Weights of a small transformer language model: no biases in attention or MLP.
MLP neurons of a small language model. Each row is named by its layer, matrix (up: input weights; down: output weights) and neuron, and shows model dimensions 16-143. Each number is 128 + 32 x the weight over its row's rms, rounded and kept within 0 to 255.
Before each neuron's rows, "fires after" lists the tokens most often just before its 100 highest values on Wikipedia text that the model never trained on.

fires after: "\n", "c", " st"
L5.up265 [130 114 132  67 188 119 162 120 163 116  72 116 202  99 121 147 126 154 126 139 152 132 148 147 181 141 131 164 109 171 113 137 139 115 156  78  96 119 104 130 129 111 179 153 134 141  78 165 162 110 104 138 117  72 169  60 116 115 113 138  82 166 130 100 143 124 128 136  97 113 114 138 153  92 172 116  95 128 102 129 108 123 155  87 147 152  97  72  99 118 179 129 194 110  35 170 105  67 129  69 146 199  91 160 140 137 143 126  99 104 131 147 110 152 164 151 109  81 107 137 113 179 113 156 154 126 157 136]
L5.down265 [106 140 102 102  84  82  80 195 100  75 152 146 135 101 135 166 121 153  39  96 120 142 172 139 153 127  79 136 122 139 141 125 113 128 124 112 104 154 133 128 156 142 114  74 152 134 138 152 108 156 124 146 183 157 104 160 160  95 117 106 139  96 161 119  94 101 192 134 121 122 167 129 189 121 138 129 108  75 109  79 105 104 170 146 157 138 125 149 120 111 169 100 140 103  86 165 134 123 204 154  67 168 116 171 125 110 142 110 124 136 136  59 223 127  93 131  58  67 152 117 142 100  97 123 121 146 158 106]

fires after: " Ho", " H", "H", " Cha", " Th", " G"
L3.up167 [ 68 200 140 143 138 182 135 168 137 177 114 139 109 146 133 126  82  80  89 135  91 146 174 130 148 115 129 115  99 106 106 134 175 112 152 159  97 168 130 106 123 157 102  85  82 125  72 114 164 152 154 141  62 110 128 162 140  91 120 167 126 126 160 112 135 144  76 111  90 159 139 151  79 112 112 150 143 118 102 157  88 159 129 120 171 149 151  98 196  91 209 195 178 129 136 142 173 178  97 131 149  70 120 105 188 214 121 126 134 139 150 156 118 122  35  91 125 118 122 152  67 110 139 123 108 121 168  98]
L3.down167 [ 95 120 161 129 129 100  94 165 117 124 192  98 100 144 159 146 147  76  84 130 124 133  74 132 126 111 152 153 147  66 179 198 106 147 125 126 118 131  72  79 205 205 151 173 151 140 133 139 149 119 125 139 133 123  89 128  96 117 163  84  91 133 132 109 130 154 123 109 178 117 124  96  84 156 134 140 154 195  90 205 155  74 152  79  98  81  96 132 114 156 112 146 157 167 118 116 136 171 137  88 149 152 111 128 144  81 167  90 126 128 109 167 146 123  74 124 135 166 105 190  94  94 143  73 149 128  68 171]

fires after: "cc", " re", "s", " Re", "c", " trans"
L5.up321 [130 131 118 125 130 125 176 127 147 191 124 119 128 141 112 114 134 151 155 150 140  89 154 143 152 108 130 140 140 105 109 161 110 122 147 208 110 140 163 153  96 142  94  96 176 151 103 115  85 108 128 149 136 101 171 135 123 111 146  93  65 135  92  91 118 111 116 158 106 146 126  95 167 137 119  80 159 231 159 125 145 118 139  61 168  50 153  68  26 101 160 137 121 137 141 104  79 121  99 189 171  87  86 194 145 168 110 147 133 105 178 122  96 148 170 149  94  96 165 116  86 110 155  99 132 107 113 191]
L5.down321 [113 115 111 153 157 118 102  88 109 122 145 133 126 187 179 162 116 128 120 117 133 112 209 108 130 132  96  82  90 199 158 158  97 208  78 130 145 136 132 137 139 113 104 194 145 114 101 117 154 144 141 161  85 152 113 110 147 172 118 138 102 161 177 133 154  81 107 101 124  82 199  84 134 142 112 127 139 115 172 137 151 177  91 104 109 107 149 140 129 114  73 103 147  27 192 127 148 176 150 151 122 116 153 130 152  91 106 168  99 127 149 155 159 149  94  90 104  70 128 117 158 147 146 118 179  94 101  81]

fires after: " st", " g"
L2.up362 [109 177 104 114  97 161 175 160 126  84 120 119 133 146 100  85 156 132 112 123 119 117  67 153 185  73 163 169 130  97 132 122  82  88 148 177 118 152 100 132 109  88 162 141 120 137 147 123 188 144 127  92 177 178 116 156 113 118 145  56  59 146 106 125  67 139 119 120 101 147 142 146  93 141 138 157 126 122 152 153 102  85 126 133 155 170 170 118 152  92 154 149 117 182 115 167 138 120 105  69  71 146 141 148 112  97 117 134  90 140 134 176 151 151 153  91  51 111 119  98 110 174 117 108 147 122 105  44]
L2.down362 [172 113 129 120 113  92 124  98 116 146  82  79 127 147 130 142  88  75 184 173 169 147 180 116 129 126 137 107 173 142 133 135 181 126 154  86 105  43 158 163  89 100 146 161 150 173 187 170  84 188 111 142 120 136  86  64 150 144 134 197  75 114 183 155 125 130  53 123 136 140  87 142 148 163 122 128 144 108 100 117 133 133 180 109 138 156 117 144 141  97  65 115 149  75 168  97 173  90 134 148 149 161 137 146  94 160 110 157 111 147 151  93 116  81  71 122 141 154 144 134 173 116 121 169  96  90 165  97]

fires after: " ", "c", " de", "s", " The", "The"
L5.up153 [127 155 151 119 143 155 143  93 173 170 136 131 110  90 133 122 159 121 108 205 102 141 119 187 101  95 147 109 142 146  91 104 164 156 138  89 154 108 106 104 137 107 126 140 176 137 130  92 121 140 119 102 143 155 139  55 134 103 139 132 124 125 178 135  34 145 168 164  91 148 137 136  81 128  80  92 131 155  84 124 134 131 150 129 143  78 144 206 128 111  38 141  83 102 125 118  80 113 136 154 110 131 118 119 172 219 130 115 126 146 111 135 174 106  98 127  73 149 146  99  97 140 156 131  48 127 102 172]
L5.down153 [121 128  88  79 120 113 153 155 154 124 126  94  83 130 102  91 111  93 147  44 179 130 154 155 107 120 164 139  98  62  86 198 113  94 116 131 161 140 101 126 120 134 156 171 149 123 137 150 174 165 129 130 186 135 161 172  92 103  90 126 114 108  63 123 198 110  93 107 143  76  62 171 149 186 150 120  99  84  96 139 112 141 158 124  66 133 175  98 174 117 165 146 156 158 127 116  96 100 194 110 143 144 153  94 118 143 116 156 171 120 131  90 205 136 134 125 144 117 121  68 130 115 144 119 181 168 134 106]

fires after: " Bo", " G", "r", " g", "g", " Go"
L8.up176 [171 174 156 122 133 122 172 155 143 155 110 117 124 137 117 120  87 123  29 112 120  48 116  99 115 149 119 145 115 114 138 122 130  97 123  89  63 113 134 156 205 141 140 178 105 153  91 191 148 162  79  82 133 179 142 119 164 136 121  87 137  97 110 138  84  96 181 127 156 105 118 147  97 107 144  68  76 106 132  93  69 128 116 153  92 145 120 113 100  72  92 188 116 135 115 171 164 178 120 110 141 161 104 106  88 152 144 197  98 118  93  98 123 116 119 145 116 126 119 145 165 163 139 154 147 131  76 100]
L8.down176 [ 84 171 119 129 172  84  72 101  59 165  87  88 155 123  96  76 119 128 110 135  60 136 168 148 145 112 141 100 128 167 143 208 126 158 115 199 156 193  98 134 136 160  98  54 112 105 143  97  76 129 110  93 130 112 167 160 158 142 152 116 148 151 119 142 155 124 117 126 143 165  98  84 118 122 103 137 120  97 146 120 118 104 215 100 149 122 107  87 114  62 133 111 141 145 147 160 118 144 123 107  72  99 147 109 184  90  72 113 109 163 160 144 117 137 109 173 153  94 140 144  81 169  86  81 174 180 124 171]

fires after: "s", "un", "w", "F"
L4.up35 [104 151 115 117 107 154 105 181 142 113 139 132 155 134 115 165 136 159  67 136  69 150 124 149  98 152  43 148 135 112 144 104  41 153 148  88 145 130  81 138 123  81 132 128 132  81 136 183 166 118  89 128  81 135 160 158  99  96 113 129 133 130 117 108 112 175 113 103 109 179 168 131 157  86 120 152 105 128 127 185 143 157 120 136 128 147 160 130  77 124 150 135  99  50 128 140  80  66 148 227  85  52 117  78 142 160  82 135 138 129 179 155 114 161 130  73  89 107 149 135 121 135 148 120 145  86 136 170]
L4.down35 [190 131 182 142  89  95 186  84 164 136  85 171 135 166 136 120 111 109 103  79 129  79 114 130 102 147 178 129  88 150  71  98 135 177 138 112 101 126 109 110 183 100 177  94 146 139 109 102 159 128 191  83 100 113 152 131 197 123 154 125  76 109 145 127 183 106 109  94 124  86 177 132 115 139 133 132 106 160 149 106 151  95  87 121  70 159 120 157 154 154 143 159 124 139 129 106 131 128 229 105 122 116 142  96 131  51  82 131 136 122 171 131 172 106 177 174  99 188 125 120 186 153 130 159 103 110 156 120]

fires after: " a", " A", "A", " Ra", "va", " an"
L4.up439 [130 126 116  80  93 135  84  87 196 143 157 167  84 122 169 142 134 111 129 146 119 150  94  95 163 149  80 122 166  99  72 136 129 133 163 166 138 121 146 120  95 126  73  80 113 188  93 138  79  72 167  94 173 182  85 105 164 104 147 190 153 140  95 127 114 167 163 158 143  79 152 188 107  92 154 157 153 162  86 195 130 108  94  75 107 136 102 110 109 151 138  94 149 132  95 169  61 140 104 150 147  52 167 163 136  89 114 167 134 107  94 104  85 117 140 100  82 169 138 127 105 161 152 122 128 149 170 119]
L4.down439 [119 156  56 184 162 123 132 124 168 123  62 115 142  87 109 173 132 147 150 136 120 136 171 151 148 131 107 164 142 148 133 129 161 118  70 105 164 125 135 153 177 118 112 148 129 177  45 109 120 177  52 142 182 136 156 119  75 127 106 124 123 180  96  77  72  80  95  99 131  92 122 151 166 149 140 121 192 183 143 156 150 115 126 169 132 133 124 156 158 138 156 104 163 145  82 109 133 132 179 114 155 109 123  76 127 127 126  75 128 145 230 100 145 145 156  55 124 148 139 112 116 107 115  55 118 105 155 145]

fires after: "c", "ed", " g", " G"
L9.up12 [129 140 123 142 108 136 155 161 118 145 108 119  79 141 160  44 125 152  98 111  91 122 113  91 132 164 169 102 110 100 128 109 180 156 151 176 112 105 159 105  60 125 118 146 127 127 155 108 139 190 173 107  40  78 125 164 125 155  94  76 135 115 131 160 176 149 139 125 152 177 161 114 119  79 120 154 129 123 132 113 138 179 166 156 201 125 134  72 146 165 136 145 182 128  88 130  71 155 133 132 102 128  74  95  70 136 146 126 175 115 103  88 125  90 161  86 170 111 118 110 126 126 149  74  90 141  81  80]
L9.down12 [ 81 168  81 167 121 111  98 123 157 157 118 101 118 149 139 115 169  83 122 114 139  87 105 111 127  84 103  91 144 109 189 154 104 145 102  69 169 121 159  96 180 144 125  63 186 149 136 186 138 144 116  98 108  75 200 123 136 136 162 153 100  92 177 135 102 161 217 134  83 143 120 141  81 198 127  47 154  88 144  69 123  90  75 118 126 118 142 146 147 126 120 135  87 164 137 132 196  96 137 139  94 152 155 143 109 121 113 125  55 132 111 104 101 107 174  83 152 161  93 124  85 143 129 188 144 113 149 160]

fires after: " a", " The", " the", " A", "A", "c"
L5.up429 [122 166 123  72 143 133 137 112 151 154 115 158 148  86 115 171  92 162 105 140 156  96  83 149 197 146 114  92 218 128 154 181 185 180 110 140  77 109 100 109 149 129 126 104 107 149 106 133 131 173 149  88  90  55 117 170 155  40 157 114 107 134 138 124 100 103  79 129 106 159 146 157 156  95 173 133 160 201 104 141  91 110 109 143 144 142 118 137 170  95 147 123 152 117  51 102 131 131 107 106  95  83 133 173  94 124 154  93 172 148 161 151 114 132 167  67 129  72 115 105 143 160 127 139 117  95 134  90]
L5.down429 [ 95 188 135 117 168 104  65 120 106 112 169 124 106 167 115 162  96 114 125  88 151 126 139 169 166 107 109 158 164 118 134 156  74 169 128 113 153 159 108  91 121 143  72  26  69  95 121 138 109 139 168 142 134 115 125 150 135 138 133 172 124 160 165 122 132 118 175 129  70 143 137 167 110 123 123 108 128 155 160 105 159 154 187 121 104 167 161 138 132 137 148 164 123 128 137 130 141 159 167 113 127 102  89  76  57 184  93 125 120 136 187 156 102  92 125 112 134 108 119  97  63  99  86 147  88 130 160 163]

fires after: " g", " G", "g", "G"
L3.up14 [124 184 135 146 169 114 209 212 147 147 100 117  98  84 107  80 143 127 149 123 162  99 109 133 120 107 154  96 124 120 173 135 164  91 133 118  73 107 100 113 119 153 120 192 100  49 150 147 108 141 122 131 130  96 152 180 118 143 132 158 147 148  66 101 142  48 120 150 175 144 124 130  36  83 151 130 170 123 103 135 119 115 142 127 129  99 119 170 149 210  91 187 116 135 129 124 108  71 109 168  98 151 142 124 124 172 208 180 168  75 156  93 123 135 118 103 109 137 104 125 126 154 103 133 151  85  83  81]
L3.down14 [164  88 135 121 139 135 134 135 113 141 149 131 184 165 128 148  82 147  95 170 154  56 132  70 215 148  81 101  81 165 116 164 145  68 160 141 138  99 111 108 143 146 103  79 128 136 175 120 120 137 111 159  91 138 164 118 128 135 139 130 151 157 127 160 117 171 153 151 120 158  83 165 198  85 163 143 111  72 108 112  93 156 151 180 101 110 166  98 169 137  94 130 169  90 135 143 123 108 104 101 111  76 121 163  70 125 136  74  93 182 131  93  92 127 123 110 187  97  70 124  73  98 155 198 174 157 122 101]

fires after: " Pa", " de", " di", " Di", " Ca", "f"
L4.up108 [142 120 128 163 122  71 134 116 108 119 136 154 180 120  85  98  90 165 143 129 139  84 137 145  58 203 110 115 129 121 129 140  90 114 209 145  91 131 133 160  90 158  96 115 166 170 109 111  96 117 121  96  56 140  95 116 145 186 141 191 129  49 114 188 146 182 159 183  74 145 114  95 167 128  98  62  93 123 112 147 209 120 162 108 170 120  99 107 107 129 126 160 136 112 178  95 155 172 143 111 101 158 123 110 101 140 136 188 116 116 126 109 100 101 134 149  96 107 139 170 140  79 145 130 116  90 114 113]
L4.down108 [ 73 123 159 169 104 105 136  85 140 101 181 137 102 105 124 112  84 232 193 157 118 149 168  93 140  73  72 143  96 130 145 139 164 130 179 171  97 104 120 123 136 145 102 153 116  88 111 173 130  94 140 148 160 111 137 122 161  97 110 136 116 129  79 195 157 132 102  89  95 105 128 125 112  92 157 131 146 162 125 168 169 112 111 141  80 121  90  94 151 127 159  95  88 118 111  96  63 121 103 101  98 163 106 115 142 149 106 159 165 131  69 170 130 103 167 193  23 119  95  96 138 133 147 126 151 134 120  61]

fires after: " Ha", "gu", " Gu", "he", " out", "hu"
L3.up466 [139 153  92 168 104 153 147 143 121 109 117  67  85 210  64  76  83 124 133 123 132 132  62 139 138 138 127 120 126 146 140 166 124 100 133 107  88 212 133 116 104 116 152 154 150 159  79 114 172  97 149 121 128 181 105 178 123 110  64 166  91 173 176 134 120 132  96 109 137  73 142 125 145 108 171 107 175 127 140 119 156 144 152 126 117 140 119 165 156 184  86 115  93 175 147 114  93 135  47 117 129  89 171 103 154 186 126 122  87  81  86 116 106 122 103  74 107 147 120 138 173  86 130 158 163 125 134  75]
L3.down466 [ 87  66 153 120  60  98 112 115  91 106 170 105 127 112 103 158 130 159  98 120 184  79 199 134 107 177  67 155 131 150 144  55  92 149 139  81 105  99 110 156 139  78  77 156 167  85 104 144 119 138  93 125 129 102 157 185 105  97 133  63 154 142  81 179 168 118 134 127 128 170 130 128 110 130 122 145 154 141 148 133 175  83 146 136 154 117 174 103 102 131 143 154 123 105  96 146 199 100 113 136  85 133  77 222 174 175 123 127  75 199 101 100 164 113  45 129 182 118 173 159 109 147 109 134 133 135 115 154]

fires after: "ci", "in", "ol", "o", "'", "d"
L4.up383 [115 143 184 117 159 168 110 152 150 131 181 140 100  85 113 107 145  98  77 105 136 166 118 134  80 155  98 132  84  84 109 158 105 110 125  91 121  88 105 134  95 130 163 123 165 150 120  85 155 135 153 146 174 103 150 140 159  73 122 131 195 121 133 117 154  62 146 105 141 127 140  94 125 130 154  82 104 146 111 116  91  59 150 117 160  65 140 123 119 139 121 123 142 160 128  91  55 100  72  90 108  85 130 133 156 112  85 178  92  94 126  93  90 149 149 131 175 114 157 134 146 163 155 206 111 183 144 121]
L4.down383 [112 174 188 105 131 179  99 108 132 156 150 128 167  86  87 125 133 149 129 115 168 158 131 169 129 182 144 144 133 123 104 142 132 140  83 116 130 128 151 116  58 112 134 143 153  81 117 147 104 117 124  91  68 112 203  94 142 122 144 135 165  87 145 126 110  66 133  86 138 141 134 126 152 125 158 123 204 154 127 120 123 120  72  72 118 193 167 122  81 112 117 132 174  73 131 145 107 123 113  66 170 137 152 150 110 109 123 195 129 170  81 121 110 121 132 152 123  73 190 194 120 135 127 114 117 149  90 161]

fires after: "r", "g", " g", "ur", "l", " G"
L5.up301 [165 133  63 144 152 150 138 174 133 128 135  72 116  95 193 142 129 113 100 150 153  33 129 128 141 133  98 150  90 105 123 102 130 118 127 147 100 141 143 130 154 172 120 184  57  60 178 166 161 176  83 153 127 160 139  66 180 136 141 115 118 154 148 143 100 125  81 109 134  75 116 155 171 148 104 109  77 112 142 117 154 120 122 151  84 126 165 140 113 118 101 136 127 100 150 149 123 154 112 144 144 133 102  89  96 162 170 143 177 133 109 126  41 110 126  90 128  89 163 161 108 162 137 145 177 161  93  85]
L5.down301 [ 71 105 160 136 114 104 148  83 130 156 116 123  96  96 154 113 100 162 116 103 113 181 175 104 125  82 121 108 113 178  94 184  58 141 115 171 107 115 161 143  99  53 155 143 127 115 104 111  97  97 116 143 171 127 114 146 133 175 110 123 108  96 119 109 103 135 152 180 110 136 159 108 161  91 110 145 138  96 175 143 154 146 183 108 118 116  98 132 128 167 130 132 207 135 121  94 119 132 144  88 142  89 167 171  93 156 153 134 135 175 175  94 163 110  88 117 105 114 113 128 125 171 117 127 129 106 156 153]

fires after: " g", " G", " sp", " Bo"
L3.up258 [ 90 150  76 136  72 102 152 152  77 102 121 121 156 164 171 131  85 115  69 125  89 117 119 172 143 135 143 143 175 152 180  93 148 105 160 146 135 127 137 123 149 135 152 144  95 143 166 148  88 150 127  88 167 115 112 213 119 101 153  86 129 132  74 111 108 152 179 103 120 106 144 205 155 147 163 104 138 152 149 167 140  93  85 134 151 126 113  86 134 176 130 124 125 133 165 155 160 147 111 120 157 158  99 155 141 152 131 157 108 161  84 153 130 116 136 153  35  88 111 125 133  85 131 127 148  76 100  79]
L3.down258 [158 125 108 104 146 122 124 136 135 214  61  98 105  69  71 101 147 136 172 118 189 186  79  96 194 149  92 135  67 149  97 161 109 171 116 134 130 110 149 121 126 148 109 139  65 143 100 111 137  90 158 120 120 156 145  83 122 175 152  99 145 122 156 118 133  67  98  78 140 148  86 137 100 138 150 106 114 131 138 131 123  99 149 132 164 133 133 116 114  65 131 152 154 105 127 138  50 149 122 128 128 105 178 103 138  88 150 150 114 128 123 116 126 109 133 162 136 137 165 170 126 191 125 122 137 144 207 133]

fires after: " re", " lo", "ro", " Re", "s"
L3.up143 [165 103 143  62 115 165 152 156 155  72  61 127 135 101 104 129 119 105 103 195 193  96 149 143 108 167 115 118 113  59 134 174  71 123 129 126 117 167 141 140 112 116 210 141 142  85 164 160 159 133 113 197 102 152  80 152 117 128  95 154  86 110 143 157 134 158 147 106 103  88  74  98 121 147 223 125 208 115 139 151  91 126 171  95 101 139  86  73 119 143 150 135 113 129 123  92 122 132 145 118 174 198 135 152 106 165 138 138  88 165 148 140 177 103  71  99  66 118 105 104 100 115 167  72 118 137  71 144]
L3.down143 [117 145 120 104  91 168  68 165 164 143 108 148 119  99 124 117  69  91 150 145  95 159 131 101 155  76 135 169 146 131 139  86 130 188  88 168 114 202 196 156  99 123 138  96 110  80 160 124 137 184 147 137 123 124 107 126 108 133 114  71 118 141 134 115 131 118  86 132  54 134 135 166  56 123  77 182 172 145 130 157 107 109 176 135 142 114 112 151 119 103 161 157 164 114 168  90 129 135 134 159  65 143  51 135 132 179 148 127 125 113 150 145 130 235 111 143 140 127 123 107 113 100 119 129 139 122 176 121]

fires after: "g", " g", "br", " m", "ch"
L2.up431 [ 72 131 182 140 145 105 205 179  98 139 132 135  74 166 110 128  66  70 168 166 161 134  87 175 109 110 162 125 123 131 164 126 129 112 132 100  80 126  90 150 147  98  82 120 195 133 180 107 123 114 151 171 136  62 122 108  68 157  80 151  92 173  74 116 120  81 130 168 134  82 138 123 163  85 137  56  88 137 168 121 141 128 134  93 125 132 119 114 125 173 124 121 145 165 128  87 101 113  80 144 154  91 140  71 102 144 141 149 133 178 183 126  86 172 153 105  91 116 135 121 113 123 157 149 151 181 109 147]
L2.down431 [137  59 136 107 103 107  98 149 122  78 115 136 135 135 173 125 130 148 134 124 138 106 149  49 170  77 147 146 135 118  73 151 175 111 151  94 120 134 122 179 141 116  82 144 116  60  53 129 101 110 173 149 126  93 107 155  91  94 105 125 141  97 147 111  87  91 110 141 147 140 152 111 126  64 159 153 141  94  69 189 135 143 151  86 112 135  90 185 131  82 140 189 165 177 142 156  81  69 135 103 113 137  91 121 161 142 160 174 184 169  93 188 154 130  94  76 114 179 180  82  92 112 152 144 126 173 118 140]

fires after: "s", "o", "d", " ", "b", "ne"
L8.up382 [166  79  92  88 143 189 128 177 151 140  61 128 161 125 123 109 135 156 125 125 115 191 130 194 135 144 124 125  58  96 101 100 178 173  66  87  97  76 138  91 154  87 164 160 147 156 202 130 232 123 165 152 104  92 110 129 131 131 124 106 185 133 199 153 128 178 135  81 140 136 160 129 154 101 166 124 104  95 117 120 132 132  99 158 138 135 136 176  73 141  91 153  97 119 111 115 121  71 163 122 124 183 135 146 178 128 115 104 111  77 129 121 137 123 147 134 142 130 171  67 130 166 118 124 117 151 125 146]
L8.down382 [170 129 149  64 123 155 157  77 113 140 180  80 148 142 111 103 119 126 122 100 158 197 221 103 111 101 152 156 102  90 116 115 112 145 130 157 128 129 112  98 163 134 135 111  55 193 159 152 174 142  52  82  90 110 159 129 147 137 178 157 158 139 136 120 133  95  97 127 173 129  95 103 147 124 111 198 153 165 127 141 158 145 186  33 124 147 174 113  99 167 121  74 131 133 140 112 106 177 141  92  90 131 148  77 136 128  85 142 111 152 103 119 150 103 117 131  82 177 149 175 108 136 112 134 121 132 116 108]

fires after: " con", "qua", " Pla", "or", "il"
L2.up328 [165 197 142 135  51  66 108  83 139 142 148 123 175 135 134  87 114  86 136 128 120 125 122 108 194 107 166 157  95 108 142 162 119 160 116 109 130 157 110 184 110  70 153 137 139 107 120 139 126 167  94 141 108 109 126 153 134 125 112  85 112 195 164 158 158 181  70 154 122 112 113 139 122 107 143 139 113 191  97 154  83 183 147 147 124 121 104 123 125 171 142 174 104  68 144  77  78 109 145 124 152  95  91 110 124  78 151  75 210 176 106 130 134 134 147 152 115 133 146 113 155 135 191 152 101  99 130 119]
L2.down328 [183 120 168 138 133 115 159 120 115 157 142 158 107  99 126 135 125  53 128  98 152 133 133 166 103  67  92 150 130 129 176 134 134 117 132 133 141 136 124  46 144 178 110 131 100 131 121 213 161 153 187 131 169 125  27 133 177  81 138 105 100 100  99 177  80  66 129  91 192 160 129 135 151  97 135 128  69 138 122 132 138 125 157  85 127 128 146  99 116  73  72 158 136 151 130 188 152 152 156 126 142 124 129 163 126  65 109 189  96 132 173  83 130 161 196 123 130 158 127 121 122 125 170 102 136  76 113 112]

fires after: " Ka", " Ru", " Gu", " Ha", " O"
L3.up15 [110 177 108 167 112 125 152 138  73  80 159 128  93 238  73  72  95 123  93 138 138  82 178 170 161 148  78 132  95  67 116 177  76  72 139 121 158 136 104 167 126 123 133 224 139 119 121 112 138 106 125  51 144  96 102 178 159 119 134 167 138 149 155 117 157 117 153 131 176 165 108 172 153 158 145 112 102 108 145 159 150 144  67 129 120  84 112 104 111 118 108 156 143  68 118 136 147 182 102 126  73  82 134 158  61 151 120 140 123 125 154 141 100 143 152 142 140  49  74 130 128 149 116 138 158 162 143  97]
L3.down15 [121 169 109 131  61 116 177 129 163 151 141 157 134 125 102 126 148 113 106 155 122 113  64 156 138 143  74 190 148 171 139  81  87 130 128 110 111 121  77  80  96  96 127 165  99 112 101 125 149 131 177  83  71 150 127  89 177  90 139  94 160  90 105 146 124 165  97 104 103 150 157 162  85 123 157 104 148 116 104 116 128 145 149  75 139 150  72 141 108  82 111  54 118  71 161 148 163 186 110 119 185 122 120 205 139 139 157 145  97 113 112 120  95  92 129 143 140 165 110 144 204 148 119 106 163 120 136 148]

fires after: " I", " Du", " who", "re", "ga"
L3.up121 [149 121 141 110 166 123 158 133 164 169 122 146 108 164  79 171 131  85 142 151 111 158 169 150  80 148 127 125  97 115 191 196 143 142 155  84 132 196 123 138 104 144  66 182 148 136 120 184 136 117 129 130 166  78 154 168 163 110  79 109 204 132 186 137 149 143 139  68 118  78  89 198 138 148 104 126 186 108 131 120 128 105 131 130 127 109 150  86 138 108  95 110  85  96 140 131 129 124 135 145  92 113 133 157  83 127  72 112 145 193 103  87 158 137 103 142 128 139 125 154 127  69 130 111 193 106 117 145]
L3.down121 [139  69 184  44  81  86  83 145 149 148  83  95 165 185 150  91 169 111  81 137 115 140 156 137  86 144 122  95 121 161 121 152 115 108 153 132 132 103 129  99 122 100 128 131 105 137 112 110 168 123  28 121 113 127  96 145 143 125 155 105 115 118 125 167  73  88 164 194  65 155 176 158 154 153 137 101 160  75 180 159 153 151 137 109  95 179 125 130  87 145 111 154 156 160 131 142 119 120 150  85 128 114 170 177 111 111 119 125  95 198 144 143 172 136 134 111 176 121 105 151  75 137  61 103 156 122 122 136]

fires after: " the", " an", "|---|---|", "|", " a", " Se"
L4.up262 [136 129 153 157 129 150 128 102 146 110 151 153 109 130 126  63 118 144 102 164 123 180 135 106 111 101 186 113 124  98 109 117 148 116  90 255 180 129 148 159 148 176 109 182  75 206 121 136 107  87  98 140 122 133 147 105 131 170 133 150  91 115  80 119 149 172 137 123 121 119 209 133  94 122  82 134 124 186 126 101 164 134  99 108 144  94  62 127 151 148 132 122 163 116  69  88 115 153  77 121 168 105 108 199  85 125 143 124 148  82 144 185  72  87 177 118 165 107 135 136 119 109 158 117 129 158  87 162]
L4.down262 [146 138 112 120 195 116 101 139 156 180  80  87 119 127 127 179 138  58 125 133 142 123 184 130 124 125 187 107 141 107 113 188 153 145 111 132 122 131  63 126 132 123 122  39  53 111 114 108 140 113 180 145 172  81  86  74 138 113 136 130 190 133 136  83  91 135 149 119 131 125 123 151 134 130  89  85 160  88 164 138 159 164  98 216 165 105 112 156 131 107 117 103 137  99 149 120 142 150 128  74  81 101 173 100 149  97 124 102 187 176 155 148 183 122 133  86  74 117 152 160  82 112 140 128 140 121 148 116]

fires after: " re", " de", " w", " Re", " st", " Po"
L3.up432 [108  98 146 146 104 147 194 128 118  92 144  95 116 124 161 161 127 163 164 123 129 153 121 149 148 129 142 129 123  46 105 136 111 131  55 205 160 175 166 171 101 114 113 116 139  76 115 134 140 141 160 104 164  96  79 181  98 131  80 131 102 151  69  97  76 122  96 160 127 130 134 110 171 144 105  93 119 172 165 145 163 142 186  83 121  95 107 136  56 154 156 140 124 142 109 106 141 109 154  97 139 208 103 192 161 179 120 133 104 137 122 129 158 105 144 101 102 127 129  92 138 108 164 184  99  70 128 151]
L3.down432 [165 140 164 162 160 145 147 122 217 176  81  90 180 126 101 145 220 100 145 119 140  52 117  88 147 129 163 118 164 119  22  63 120 130  76 116 118 133 177  94  95 132 105 107 122 161 118  97 176 107 167 144  99 107  79 145 130 126 161 121 195 127 146 149 118  98 143 192  98 128 118  73  80 120 148 115 114 178 156 136 149 126 143 146 138 117 123 141  59  88 101 148 171 148 115  98 103 187 154 156 151  93  95 154 133 112 156  72 118 107 166 176 114 159  87 142 125 106 139 124 106  37 113 164 166 152 143 175]

fires after: " st", " St", " T", "t", "en"
L4.up462 [128 174 132 142 127 103 112 132 159 132 102 147 167 199  95  88 148 176 149  93 167 126 103 123 132  72 185 140  73  63  84 163 148  92  53 101 144 101 146 138 101 123 164 126  93 125 190 148 144 144 102 120 113 160  74  87 136 166 135 154 105 158  98 137 110 112 100 165  80 141  61 165 153 134 168  40 105  98 107  96  79 123 195 112 149 184 149 151 121 144 158 112 177 123 144 139 147 142 154 111 154 176 109 111  65 157 114  90  93 170 124 145 133 176 138 160  89 159 142 135 131  88  99 141 124 139 127 148]
L4.down462 [146  83 136  69  93 125 116 152 109  48 100 131  87 157 137  84  99 121 171 133 174 117 203  53 136 131 142 134  83 142 151 171 130 180 109 113 144 105  79 110 130 146 107 152 124 154  75 163  77 126 121 124 110 119 101 167 124 147 151 134 124 149 172  88 104 142  98 135 140 104 205 110 115  72  99 147 141  76 132 109  86 115 125 129 140 126 136 116 166 104 126 144 159 140 108 148 106 103 126 127 174 169 151 127 121 116 141 150 151 137 181 151 231  61 155 104  98 110  80 120 173 200 113  84 184 108 135 133]